MLP neurons of a small language model. Each row is named by its layer, matrix (gate and up: input weights) and neuron, and shows model dimensions 96-159. Each number is 50 + 12 x the weight over its row's rms, rounded and kept within 0 to 99. A neuron's up and down rows have the sign that makes its largest values positive.
After each neuron's rows, "fires after" lists the tokens most often just before its 100 highest values on Wikipedia text that the model never trained on.

L6.gate278:40 47 58 53 64 60 55 62 41 39 58 83 46 42 52 58 51 56 28 43 41 55 47 62 58 49 36 40 52 42 65 25 69 30 45 54 62 52 69 60 49 42 48 49 47 41 66 44 57 70 34 51 42 45 46 49 32 45 45 65 45 37 63 20
L6.up278:39 64 51 43 52 31 56 52 52 36 60 65 75 63 65 53 37 63 61 54 47 42 47 61 65 49 41 77 54 73 36 43 67 56 49 51 61 52 47 36 67 45 50 60 52 57 50 61 63 58 65 39 53 47 32 51 38 43 62 43 37 75 73 46
fires after: "R", "sc", "r", "ins"

L5.gate129:63 56 54 67 31 43 38 60 39 55 62 42 52 32 47 50 37 62 42 39 40 61 27 37 41 47 66 47 66 49 69 68 44 77 38 46 62 46 73 37 35 28 39 47 46 22 60 59 40 35 62 57 52 37 79 56 32 40 38 48 51 47 60 67
L5.up129:43 57 55 43 33 28 47 44 68 43 59 45 38 33 34 32 47 56 34 65 48 52 46 48 46 32 44 44 89 46 69 49 48 42 42 64 31 38 61 46 58 52 44 44 38 56 42 42 32 55 41 60 24 41 45 42 64 48 46 57 51 44 84 36
fires after: "D", "d", "w", "g", "T", "p"

L5.gate264:48 76 56 56 47 57 31 43 59 51 51 67 35 33 49 53 41 49 49 53 41 61 29 50 49 58 34 49 18 26 40 36 67 37 36 53 59 54 48 47 59 65 36 26 47 63 48 29 45 30 37 44 67 43 47 47 57 33 44 49 56 49 46 71
L5.up264:41 65 49 45 50 44 43 59 63 45 63 44 56 51 43 48 57 37 63 49 54 37 62 53 59 69 47 50 34 26 38 57 45 60 47 63 61 43 58 66 57 49 76 34 61 53 53 59 61 33 64 68 40 42 52 56 60 48 47 38 42 49 50 52
fires after: "H", "Is", "h", "en", "the "

L8.gate4:46 64 66 51 60 63 52 64 42 45 64 33 49 70 48 43 51 38 50 46 54 51 52 55 52 30 68 73 26 24 71 62 60 39 46 55 52 55 54 45 32 31 58 63 48 48 40 46 46 26 46 55 42 43 46 39 56 53 44 24 64 36 45 41
L8.up4:60 28 48 57 41 38 48 59 47 37 39 55 63 73 45 62 51 51 38 48 65 61 40 55 52 77 43 59 57 43 60 59 47 52 25 58 60 50 29 21 54 48 34 65 72 56 58 54 43 60 54 38 51 57 56 57 19 44 21 65 47 45 35 53
fires after: "P", "p", "Sp", "m", "f", "s"

L6.gate263:47 49 55 47 50 38 46 47 35 61 49 41 52 39 46 68 54 67 56 48 20 39 38 58 59 34 68 51 66 28 50 45 54 33 68 68 59 59 55 50 71 24 54 70 39 55 51 42 65 43 36 47 59 41 74 52 43 59 70 25 72 57 62 52
L6.up263:77 45 26 50 39 47 60 63 52 58 50 36 63 44 51 49 48 66 44 58 52 46 43 61 50 69 52 46 73 70 54 45 63 27 39 49 47 40 54 63 60 64 33 42 66 59 40 48 60 58 65 66 40 32 49 30 55 47 63 61 45 53 70 61
fires after: "ul", ".", "IS", "I", "T", "ES"

L6.gate27:53 54 47 68 38 68 48 61 56 41 53 40 38 45 49 60 74 66 70 66 39 41 54 59 43 58 51 45 49 45 53 59 68 51 58 62 56 53 65 54 58 57 42 60 45 27 61 58 47 49 49 51 37 54 66 58 45 50 51 54 64 42 43 34
L6.up27:43 64 65 49 56 46 49 67 58 45 41 46 56 44 60 59 69 69 65 39 62 55 51 35 35 60 57 43 39 45 33 57 49 43 50 64 52 54 55 44 50 55 37 27 54 52 36 65 46 36 32 29 45 44 52 41 57 28 41 46 53 59 29 36
fires after: "ass", "ic", "l", "N", "200", "sl"

L6.gate286:73 44 57 26 47 63 37 75 36 35 50 42 63 52 56 47 52 59 27 40 47 51 42 64 63 67 42 69 52 39 35 41 42 29 51 48 65 52 28 65 62 43 45 39 48 43 78 49 49 37 46 76 72 47 46 44 44 62 59 36 29 35 58 53
L6.up286:63 71 58 38 55 37 46 72 58 49 58 44 58 43 42 51 42 36 47 49 61 46 52 65 44 51 60 45 70 51 43 55 72 46 29 47 46 50 39 47 55 31 48 53 29 64 49 48 47 46 52 39 55 65 38 46 42 51 52 57 54 48 36 58
fires after: "H", "h", "Cl", "==", "Go"

L2.gate268:45 54 40 43 30 61 48 38 69 57 41 56 49 49 50 41 72 46 48 48 41 52 56 49 32 54 57 57 47 38 56 38 55 39 90 43 63 34 52 47 40 76 73 49 62 64 38 58 35 44 39 52 70 49 65 60 60 46 45 43 42 37 51 53
L2.up268:60 77 62 62 43 39 33 55 51 69 49 47 49 55 38 32 74 39 51 59 44 46 48 50 57 67 60 48 48 36 41 36 69 53 40 57 63 40 53 56 41 52 54 48 59 58 45 49 58 34 37 47 57 37 34 72 55 64 54 56 39 68 22 58
fires after: "H", "K", "y", "F", "h"

L5.gate6:46 33 36 55 49 79 39 57 48 49 35 57 41 52 49 67 38 50 45 65 53 51 34 41 51 43 55 40 46 41 51 68 29 32 41 65 50 56 25 42 54 56 75 35 34 36 48 64 60 41 35 64 45 42 31 56 47 56 35 47 46 39 46 70
L5.up6:44 51 44 45 46 45 26 52 42 30 59 49 50 63 52 46 42 71 63 35 63 64 69 57 69 36 68 59 44 38 51 28 67 64 32 37 41 41 34 43 49 33 50 60 58 47 36 51 54 31 53 65 64 56 35 42 47 54 42 48 47 59 54 75
fires after: "J", "j", "ch", "enn", "Ch", "iss"

L2.gate60:48 52 48 64 37 30 48 54 28 17 43 69 35 70 68 44 63 53 44 52 68 57 66 70 64 56 35 61 50 29 62 45 57 36 52 55 60 43 44 48 52 57 44 47 40 25 36 52 46 75 63 48 48 74 44 45 49 47 63 61 56 69 73 62
L2.up60:61 59 57 68 44 31 35 58 45 41 60 70 29 60 63 41 42 59 50 52 64 73 33 62 87 43 48 57 47 38 54 49 40 49 31 52 50 55 43 52 41 31 55 50 42 47 53 55 43 64 68 63 48 53 64 34 42 55 62 62 26 61 53 47
fires after: "D", "d", "eb", "Ser"

L5.gate379:65 53 38 26 41 39 35 51 58 48 38 37 59 32 31 42 61 53 44 50 36 29 35 51 33 49 50 49 41 44 61 40 32 24 53 33 48 47 54 44 57 49 46 60 38 68 42 78 41 37 41 40 57 35 71 58 55 45 26 65 52 54 63 50
L5.up379:45 50 55 46 54 45 22 56 52 58 55 46 35 50 53 52 64 46 50 47 44 62 40 37 61 36 65 68 58 44 55 57 37 46 75 34 34 55 41 76 85 36 39 45 39 37 54 51 49 45 40 59 60 69 47 31 58 48 56 48 40 47 38 48
fires after: "f", "d", "T", "D", "t", "|"

L5.gate3:47 68 51 62 46 55 57 62 40 56 59 27 43 51 40 74 17 41 57 35 41 50 59 59 54 59 49 47 41 44 84 40 40 45 72 44 46 56 33 41 79 49 59 24 43 43 39 68 32 50 26 49 38 47 36 54 61 77 49 62 57 41 40 64
L5.up3:32 42 54 43 55 71 49 62 49 40 53 40 42 34 30 75 24 42 43 49 58 80 61 57 44 35 41 39 57 31 61 39 40 62 44 39 33 58 46 55 68 59 58 45 55 26 61 61 47 43 23 52 59 57 51 59 34 53 43 57 54 45 39 44
fires after: "f", "s", "p", "oun", "t"

L5.gate135:55 43 64 34 41 61 42 53 57 55 33 36 56 71 45 47 53 17 70 69 49 52 40 62 76 36 53 70 41 51 58 33 59 60 68 55 57 57 63 52 46 46 61 35 55 53 52 67 37 37 39 46 43 47 18 62 50 37 33 58 54 51 28 39
L5.up135:47 43 76 63 38 47 77 47 60 50 44 64 52 66 53 41 44 37 51 62 50 47 51 79 58 45 40 53 32 42 58 84 34 76 55 45 42 23 30 25 59 43 44 45 49 50 47 36 45 65 66 38 48 39 40 66 45 45 73 55 41 52 48 34
fires after: "B", "M", "P", "S"

L2.gate68:39 48 27 64 54 53 59 34 56 69 56 23 60 40 54 48 52 33 55 58 53 63 48 57 57 36 48 49 50 62 54 62 42 55 77 25 60 34 69 37 43 57 58 25 47 57 50 53 44 53 46 46 58 53 57 37 49 50 48 65 39 61 58 69
L2.up68:45 49 33 52 49 53 76 35 54 53 55 39 52 44 56 50 54 50 43 75 55 57 49 43 56 45 43 63 60 68 65 53 44 41 68 24 42 45 71 44 45 72 59 43 52 40 54 43 50 36 41 55 62 72 51 47 60 40 41 56 47 58 45 59
fires after: ". ", "\n\n", "B", "T", "–"

L2.gate217:48 44 42 28 39 52 60 38 30 47 46 38 44 53 52 39 54 82 72 58 47 65 50 46 65 44 40 49 60 26 74 47 48 48 53 46 54 58 49 52 59 52 62 65 40 57 64 36 61 54 50 66 31 65 43 68 49 36 54 58 43 61 45 62
L2.up217:53 63 42 71 62 44 56 69 40 44 48 45 46 45 42 53 58 39 48 49 55 44 52 64 73 87 52 65 35 52 50 63 20 55 39 45 39 47 60 30 66 55 30 30 53 51 62 54 52 72 35 39 39 20 67 48 32 60 37 54 46 60 42 47
fires after: "D", "d", "J", "B", "j"

L5.gate225:38 38 42 59 43 33 32 51 53 61 75 18 63 43 50 56 56 77 34 50 37 36 51 52 61 44 62 50 55 47 70 40 47 33 51 57 56 47 56 45 55 45 56 30 46 47 53 47 46 39 67 52 74 50 62 55 30 53 42 24 57 50 58 62
L5.up225:65 43 18 65 43 50 38 48 34 47 35 42 54 62 50 37 60 52 45 47 40 51 71 56 45 58 45 50 33 46 65 66 70 69 30 54 63 38 57 53 29 35 48 40 53 47 50 50 49 71 44 50 59 58 35 36 27 54 64 38 46 58 66 41
fires after: ".", "ul", "0", "8", "6", "most "

L5.gate125:72 58 36 65 41 53 79 49 50 43 33 57 28 42 36 63 32 41 34 52 46 54 51 45 46 55 49 53 71 43 59 58 33 29 42 51 42 36 48 72 49 56 77 61 52 29 56 54 60 59 42 39 68 36 52 41 58 44 51 36 48 58 67 37
L5.up125:66 38 26 34 49 43 69 72 65 50 65 42 42 64 56 59 50 50 27 69 46 45 46 44 38 62 43 60 44 45 35 58 60 65 51 45 45 51 55 37 32 40 53 54 56 59 62 49 48 49 52 34 35 59 60 35 68 33 36 39 50 58 56 64
fires after: "P", "W", "km", "N", "S", "w"

L5.gate30:39 59 39 35 37 35 29 60 41 24 20 58 40 46 43 47 40 47 44 67 62 64 42 54 58 63 53 58 56 57 59 50 59 29 61 62 54 57 54 68 54 55 54 49 80 39 36 47 56 37 40 45 58 56 46 50 54 62 44 47 50 35 60 47
L5.up30:85 35 45 49 60 51 41 37 57 33 30 64 58 41 56 47 52 45 28 32 32 43 24 54 54 74 54 56 42 51 52 60 58 47 48 65 47 55 31 48 48 46 52 38 81 44 65 35 48 24 40 45 51 68 71 52 52 52 51 41 42 64 69 39
fires after: "N", "n", "at", "km", "ap", "af"

L2.gate333:62 56 56 47 44 39 38 33 40 46 29 64 39 41 45 42 41 30 31 57 29 54 32 43 53 37 42 52 57 65 71 46 63 35 34 40 70 51 44 48 46 44 62 35 57 47 45 77 73 67 55 51 45 48 52 57 35 54 46 38 58 42 28 56
L2.up333:49 48 56 46 41 41 53 46 38 57 50 57 59 63 47 50 43 49 67 47 54 56 73 62 39 55 60 49 47 58 53 28 30 66 47 36 39 47 42 39 69 63 36 82 29 30 51 52 58 55 62 56 70 45 48 77 44 68 55 44 49 59 60 61
fires after: "J", "ot", "| ", "Ch", ". ", "T"

L2.gate239:57 40 46 57 78 57 46 50 62 65 74 49 63 75 52 39 48 58 35 32 41 25 46 56 29 44 49 65 52 39 75 47 44 52 48 51 23 38 58 47 64 49 83 54 60 49 65 49 75 44 53 69 52 62 59 51 49 39 44 40 57 72 68 37
L2.up239:70 46 70 62 54 45 36 57 43 46 36 36 28 42 33 51 50 50 46 58 58 18 57 40 43 68 40 57 72 43 33 28 66 68 43 65 63 55 31 32 52 80 59 44 84 60 52 55 46 70 42 53 56 68 43 40 37 56 43 33 60 56 54 59
fires after: "O", "L", "3", "R", "s", "n"

L10.gate213:63 79 46 42 68 34 60 55 53 56 36 54 73 30 62 52 30 46 43 59 43 45 36 63 54 64 47 57 68 45 34 42 30 59 36 59 37 53 64 44 41 46 47 54 63 60 60 53 36 60 48 52 69 54 54 32 37 44 36 65 56 44 49 72
L10.up213:54 67 52 38 73 43 47 47 39 75 41 51 48 47 38 65 59 47 64 34 44 58 55 21 43 65 60 56 48 61 43 58 48 60 55 28 42 42 69 53 49 43 31 60 53 53 23 59 54 23 57 66 65 44 33 62 36 30 44 54 50 26 53 50
fires after: ". ", "\n\n", "\n", ", ", "). "

L6.gate215:31 37 60 63 50 49 37 66 58 44 49 35 39 52 50 80 58 55 56 38 43 43 48 56 68 41 67 56 51 57 67 64 59 45 54 46 57 29 58 53 52 48 56 43 32 47 55 43 38 55 47 59 58 62 54 54 69 53 65 49 77 63 61 37
L6.up215:58 43 50 28 41 39 43 44 43 61 42 43 58 56 62 62 51 49 62 60 59 65 47 36 51 46 47 66 64 38 56 49 53 51 70 47 55 16 48 56 50 65 57 63 55 33 49 34 50 52 62 55 76 52 57 42 44 58 52 64 54 58 55 59
fires after: "\n\n", "sur", ". ", "- ", "W"

L5.gate26:49 46 53 48 62 49 57 53 54 32 55 56 54 36 31 56 37 51 26 39 48 52 52 77 29 63 42 55 27 63 69 70 38 37 63 46 38 44 63 85 40 85 60 52 39 63 26 44 57 46 64 36 55 41 63 40 49 53 48 56 49 57 47 50
L5.up26:60 42 40 75 56 68 43 55 56 58 50 52 69 36 57 69 77 65 45 53 40 36 51 74 56 67 46 47 39 33 29 32 41 38 70 44 54 44 37 47 49 74 53 68 29 63 48 53 60 36 48 42 70 52 37 48 40 72 58 29 60 66 62 79
fires after: ". ", ", ", "\n\n", "I"

L2.gate47:51 44 35 38 61 79 48 71 56 61 55 63 41 64 61 61 41 57 43 60 72 48 30 49 66 53 59 30 49 59 52 26 35 29 51 49 48 54 38 48 64 50 71 63 29 52 54 40 36 59 37 36 57 52 56 68 60 34 34 71 19 55 32 70
L2.up47:48 49 69 64 39 52 46 56 60 48 57 58 36 45 55 33 50 48 29 42 55 51 61 45 48 73 49 50 48 50 64 30 22 75 42 37 37 67 49 55 41 56 56 43 73 27 61 56 70 44 57 62 48 53 73 64 68 48 49 47 54 51 70 54
fires after: "\n", "F", "f", "G", "d", "D"

L5.gate263:51 91 30 43 65 39 57 41 34 46 60 54 50 52 65 42 53 35 36 73 42 47 64 72 61 44 63 50 51 54 58 56 45 54 67 44 44 75 49 48 61 47 32 42 67 48 49 28 53 40 33 70 40 34 42 60 49 41 59 56 49 50 29 40
L5.up263:33 74 57 45 59 58 66 69 40 65 36 17 61 55 48 62 47 61 46 40 67 60 27 62 41 48 39 55 54 48 36 51 45 60 49 59 47 69 55 34 38 46 54 38 51 50 40 49 48 53 59 69 58 52 41 55 55 46 60 68 52 53 35 49
fires after: "such ", "known ", "includ", "s", "es", "a"

L10.gate260:51 56 50 47 51 59 42 38 54 53 53 38 70 42 35 65 52 17 43 66 28 63 71 60 37 61 46 51 56 54 67 43 46 60 51 44 64 61 42 55 52 46 54 41 40 38 26 60 41 67 50 28 78 47 61 49 51 44 32 52 47 41 32 55
L10.up260:57 46 33 53 62 69 42 36 58 37 47 47 54 45 63 36 46 70 39 53 48 49 49 41 44 62 56 36 51 64 63 65 42 52 73 48 47 52 46 65 66 51 65 55 46 63 38 59 53 47 45 58 62 45 40 42 41 45 49 34 75 64 39 67
fires after: "| ", "s", "- ", "\n", "S", "G"

L6.gate105:59 46 49 51 74 33 42 54 78 62 39 28 38 57 31 44 53 38 32 47 22 30 56 53 51 41 76 52 37 44 49 45 55 30 61 38 60 48 52 26 60 60 44 34 37 53 50 46 39 61 53 53 37 40 78 64 40 35 56 44 58 42 35 40
L6.up105:54 35 32 49 46 46 63 48 55 45 37 43 37 57 47 53 56 51 44 66 32 49 69 24 49 43 63 60 42 65 47 59 55 24 48 58 53 48 58 61 68 41 52 42 47 35 47 51 36 50 31 66 46 45 33 45 51 35 61 58 48 34 42 47
fires after: "|", ".", ")"

L5.gate13:47 59 64 36 67 48 59 61 56 71 62 47 74 51 23 63 59 30 47 57 44 32 85 61 60 49 55 36 62 75 53 41 58 33 42 46 52 48 51 74 56 39 45 52 55 53 49 49 46 54 39 53 48 57 56 76 48 60 46 67 63 34 35 55
L5.up13:27 30 43 35 68 54 55 34 54 59 59 69 57 69 49 37 55 53 32 33 47 66 34 67 55 49 51 69 55 53 59 72 46 70 68 58 61 48 52 27 36 74 45 33 56 45 45 51 57 62 61 44 55 29 40 57 58 37 59 40 67 57 58 70
fires after: "S", "s", "N", "R", "r", "sp"

L9.gate248:49 38 56 51 64 54 62 62 53 26 46 55 62 23 41 54 50 60 56 66 37 45 45 42 62 43 37 51 23 31 55 61 41 64 50 51 63 45 47 61 65 60 58 45 48 34 32 48 55 53 44 59 45 53 59 68 31 34 49 33 72 25 34 48
L9.up248:55 42 56 61 49 68 70 52 49 57 67 52 43 55 69 25 31 56 53 40 39 51 49 59 37 68 37 24 69 81 45 54 60 24 48 63 31 46 53 58 49 56 52 57 60 63 36 38 45 53 54 49 40 33 52 41 41 38 34 50 50 53 70 54
fires after: "\n", "| ", "|---|---|---|---", "/"

L5.gate49:37 38 57 66 58 42 44 38 34 47 50 40 46 54 49 48 64 63 61 56 83 57 49 60 58 43 50 59 53 43 52 56 53 43 62 49 48 58 93 59 42 36 49 62 62 59 51 51 56 51 45 67 40 57 63 48 48 26 61 60 65 64 33 53
L5.up49:28 49 43 43 38 32 57 58 30 37 46 11 64 67 54 63 46 52 45 49 57 48 58 71 64 49 67 52 45 49 48 47 38 42 40 32 46 50 53 47 62 65 50 70 46 45 65 48 50 34 45 41 54 44 35 50 47 55 60 53 40 59 50 54
fires after: "St", "D", "J", "K", "R", "V"

L2.gate131:57 36 43 37 36 51 63 47 52 54 29 66 43 65 28 32 50 43 27 65 48 41 46 55 51 54 50 39 54 59 54 61 50 41 44 50 27 61 59 40 35 66 33 39 23 25 47 52 31 40 55 28 38 60 68 46 65 53 54 32 52 53 49 67
L2.up131:68 44 55 55 80 61 42 43 51 41 30 51 48 59 19 58 67 56 17 68 58 57 66 44 52 64 53 54 60 47 36 82 43 52 56 36 42 43 42 68 41 66 32 40 51 40 55 63 15 46 52 51 47 65 65 35 50 43 41 24 40 81 54 47
fires after: "Rich", "An", "Char", "th", "- ", "Al"

L2.gate58:57 42 54 87 45 39 53 54 40 67 38 54 34 50 53 36 43 49 40 61 34 42 37 48 50 43 62 62 44 55 45 52 62 39 55 42 40 78 60 44 39 56 40 25 43 53 37 43 18 53 50 53 56 38 50 35 58 35 53 51 37 76 52 61
L2.up58:54 59 54 47 52 35 33 62 59 32 51 64 47 52 27 28 44 53 36 49 48 39 46 60 26 61 36 58 53 40 74 45 61 58 57 63 48 51 45 49 48 70 54 37 45 54 57 43 33 63 62 25 31 42 39 48 56 39 73 51 54 52 43 74
fires after: "s", "is", "T", "t", "D", "d"

L5.gate84:42 45 54 50 59 36 24 40 48 53 38 69 39 62 35 71 55 59 52 57 59 25 42 53 42 56 36 68 49 60 55 47 87 35 69 60 51 56 75 45 38 28 77 45 34 56 54 64 59 41 55 59 55 58 73 37 66 42 43 44 53 35 45 36
L5.up84:54 22 36 40 42 26 29 35 48 34 40 55 68 61 62 74 42 41 71 36 37 61 61 52 67 54 47 59 51 51 48 50 36 48 56 76 51 66 56 40 53 48 62 67 56 39 38 57 59 46 56 52 55 41 65 54 46 57 48 41 18 45 50 26
fires after: "P", "Bu", "av", "gu", "p", "Rec"

L5.gate259:52 36 56 59 37 48 41 41 51 55 33 53 65 67 21 64 54 46 42 62 55 51 61 50 43 43 64 36 76 59 56 55 50 65 52 34 54 75 50 30 60 55 37 36 61 34 51 61 19 45 51 42 67 41 66 35 62 44 58 60 54 56 34 44
L5.up259:37 64 64 48 38 52 60 40 52 50 62 31 48 42 50 43 65 57 52 47 34 78 73 53 50 56 71 53 73 43 57 51 56 39 45 34 46 64 39 58 59 31 30 58 64 35 34 61 34 54 54 53 27 50 55 52 53 54 60 51 54 40 44 31
fires after: "s", "f", "S", "in", "F", "em"

L6.gate231:52 15 57 45 41 57 36 53 56 55 47 28 39 48 33 27 57 53 56 56 38 33 49 42 53 56 56 35 56 62 57 47 67 33 64 36 48 55 39 43 48 57 63 42 39 63 50 49 39 42 43 59 53 54 47 59 35 52 52 45 46 43 49 55
L6.up231:57 37 41 48 63 57 48 31 74 48 57 54 48 53 39 55 65 29 31 51 27 31 57 41 63 37 48 57 40 49 46 48 48 46 49 50 53 67 66 53 50 36 18 70 63 51 36 50 35 39 53 36 63 67 58 44 46 42 41 51 61 24 30 36
fires after: "|", "."

L5.gate339:62 39 43 67 70 36 52 64 53 17 48 31 37 47 67 44 60 56 65 60 42 59 57 64 51 58 40 70 56 59 53 63 54 37 54 36 55 65 55 27 47 60 48 44 45 45 60 56 49 55 42 49 63 57 36 66 59 55 52 40 75 72 60 49
L5.up339:17 63 78 61 57 54 48 46 71 49 53 65 39 61 60 43 52 67 43 30 49 56 67 63 38 48 66 65 53 35 42 47 45 64 58 24 69 51 45 49 46 69 34 54 46 60 46 52 49 61 51 43 56 57 60 54 55 54 38 52 66 39 51 27
fires after: "l", "rel", "tem", "sl", "L", "rele"

L9.gate355:54 48 66 62 27 40 38 64 51 35 71 34 58 58 49 66 45 30 44 46 54 52 70 37 52 31 23 69 44 51 50 58 46 43 44 39 56 46 38 41 60 60 39 41 52 55 36 55 40 45 55 39 56 66 43 47 52 53 43 43 57 24 57 53
L9.up355:54 68 52 67 30 42 36 38 58 52 60 41 53 62 24 31 50 36 48 39 62 67 45 61 60 46 43 48 60 49 41 34 53 40 61 62 49 30 22 61 63 38 76 63 39 63 34 30 45 53 51 60 34 58 37 60 60 57 36 56 38 51 58 40
fires after: "sh", "h", "F", "wh", "Wh", "H"

L5.gate229:49 43 34 41 56 36 61 42 28 56 38 26 48 57 45 53 40 51 59 42 52 40 38 40 49 43 54 62 27 47 60 52 39 35 50 67 48 33 71 37 43 54 48 65 58 47 37 53 46 43 41 46 58 55 54 49 46 52 50 51 58 60 33 56
L5.up229:46 60 28 55 54 39 25 57 47 69 53 44 57 39 39 65 57 63 57 55 45 34 60 57 47 55 53 71 52 63 63 39 29 30 38 33 45 46 61 56 45 59 46 28 54 55 36 38 68 50 38 46 68 35 43 34 47 47 63 53 57 40 53 46
fires after: ". ", "sm", "\n\n", "most ", "m"

L5.gate216:46 58 50 50 38 50 54 31 54 52 73 31 42 72 68 44 39 55 51 70 66 80 53 50 30 35 53 55 51 56 52 50 55 37 68 50 48 37 64 53 68 44 57 56 36 15 55 46 54 49 61 46 47 64 50 46 50 61 74 39 47 40 51 49
L5.up216:73 44 47 55 58 45 24 49 38 55 40 40 59 52 47 47 50 50 44 43 55 48 49 49 34 74 62 44 40 56 66 58 52 30 29 52 65 63 54 63 43 45 53 56 69 68 52 29 53 51 51 36 71 56 60 42 48 54 48 63 40 66 61 54
fires after: "P", "c", "p", "C", "od", "sp"

L2.gate339:32 57 42 60 42 36 56 45 32 61 49 43 49 69 57 49 38 61 51 53 62 77 56 63 54 58 67 58 48 52 63 48 56 33 58 49 51 49 72 30 57 47 54 49 63 68 47 32 44 54 51 82 53 63 48 39 70 58 45 21 41 33 56 54
L2.up339:56 64 48 30 74 32 49 55 41 65 37 56 48 45 72 53 48 51 62 61 61 55 63 60 57 53 66 52 45 61 56 45 49 33 33 53 30 34 61 48 55 58 52 48 57 50 33 25 45 40 59 70 53 57 53 43 51 50 44 22 50 50 32 54
fires after: "'", ". ", "H", "on ", "\n\n", "I"

L2.gate75:34 60 66 47 47 42 56 62 67 49 44 45 37 56 54 30 47 58 38 50 43 49 34 61 66 51 69 35 70 40 59 70 67 56 48 56 34 39 32 38 50 55 59 62 32 36 61 81 60 52 42 48 56 53 60 48 50 43 60 59 40 55 58 68
L2.up75:54 46 46 48 48 51 37 40 47 54 52 31 39 55 38 69 40 64 54 52 34 47 47 53 61 41 55 29 54 39 42 61 63 56 47 52 48 48 21 58 47 55 78 55 48 55 52 57 24 39 25 43 38 52 51 54 39 55 72 56 59 69 59 48
fires after: "O", "Br", "R", "Ne", "Gre", "mon"

L8.gate195:37 46 45 48 71 42 60 39 31 60 52 40 45 59 45 65 39 65 65 70 37 47 53 63 43 31 43 54 61 32 46 52 44 57 37 81 63 50 56 34 51 52 64 54 33 41 55 42 47 53 44 53 50 54 55 41 38 28 55 53 56 48 50 53
L8.up195:51 48 30 65 38 58 70 41 59 49 74 30 68 58 52 67 61 68 34 64 18 46 38 49 78 28 52 52 55 54 57 64 46 39 38 47 65 71 45 46 69 50 46 46 55 38 57 36 71 64 52 53 46 42 43 43 41 53 59 54 60 65 74 54
fires after: "R", "L", "l", "r", "t", "eng"

L2.gate300:46 48 54 42 64 76 47 66 62 55 25 60 58 44 30 62 64 44 51 47 55 39 52 56 38 39 49 29 70 41 55 74 46 59 52 58 47 46 60 62 44 33 29 53 44 28 74 39 46 53 68 49 65 42 62 42 65 57 42 58 56 44 35 56
L2.up300:41 49 75 53 42 28 56 66 63 66 47 50 67 55 38 63 56 52 45 36 42 58 41 49 50 42 55 40 63 43 54 58 61 32 49 53 47 62 66 55 33 51 62 41 64 52 41 51 67 70 51 53 64 42 36 38 50 39 44 61 37 59 61 58
fires after: "S", "dis", "m", "r", "T", "s"

L2.gate78:66 61 43 44 44 71 68 32 59 48 42 53 56 74 40 31 40 60 68 64 50 43 48 60 56 54 41 26 58 59 47 66 41 57 56 50 37 49 57 38 42 52 55 54 35 54 38 56 49 70 52 39 66 61 36 27 21 51 40 53 38 54 55 56
L2.up78:48 62 42 60 53 50 70 53 35 57 43 58 53 74 47 44 55 69 52 63 59 46 54 52 52 38 53 27 51 50 40 59 42 81 45 40 46 42 61 29 47 63 34 71 35 42 65 45 43 66 40 59 47 45 34 61 13 45 36 41 43 47 47 49
fires after: "G", "J", "g", "| "

L2.gate146:47 60 33 32 27 45 53 47 37 58 40 45 64 59 38 42 53 33 41 30 47 48 53 38 39 55 48 75 52 61 49 58 43 61 74 64 37 29 62 50 40 57 56 35 20 48 56 72 49 51 51 59 39 50 21 36 55 58 59 43 36 47 39 61
L2.up146:42 63 31 43 45 45 55 59 34 61 52 53 74 37 47 55 45 57 35 19 52 41 53 42 47 46 47 55 19 65 53 61 26 45 62 45 47 38 64 58 51 34 54 23 42 61 60 47 73 28 47 70 55 60 24 37 26 55 54 45 13 53 29 56
fires after: "\n\n", ". ", "\n", "- ", "Mon"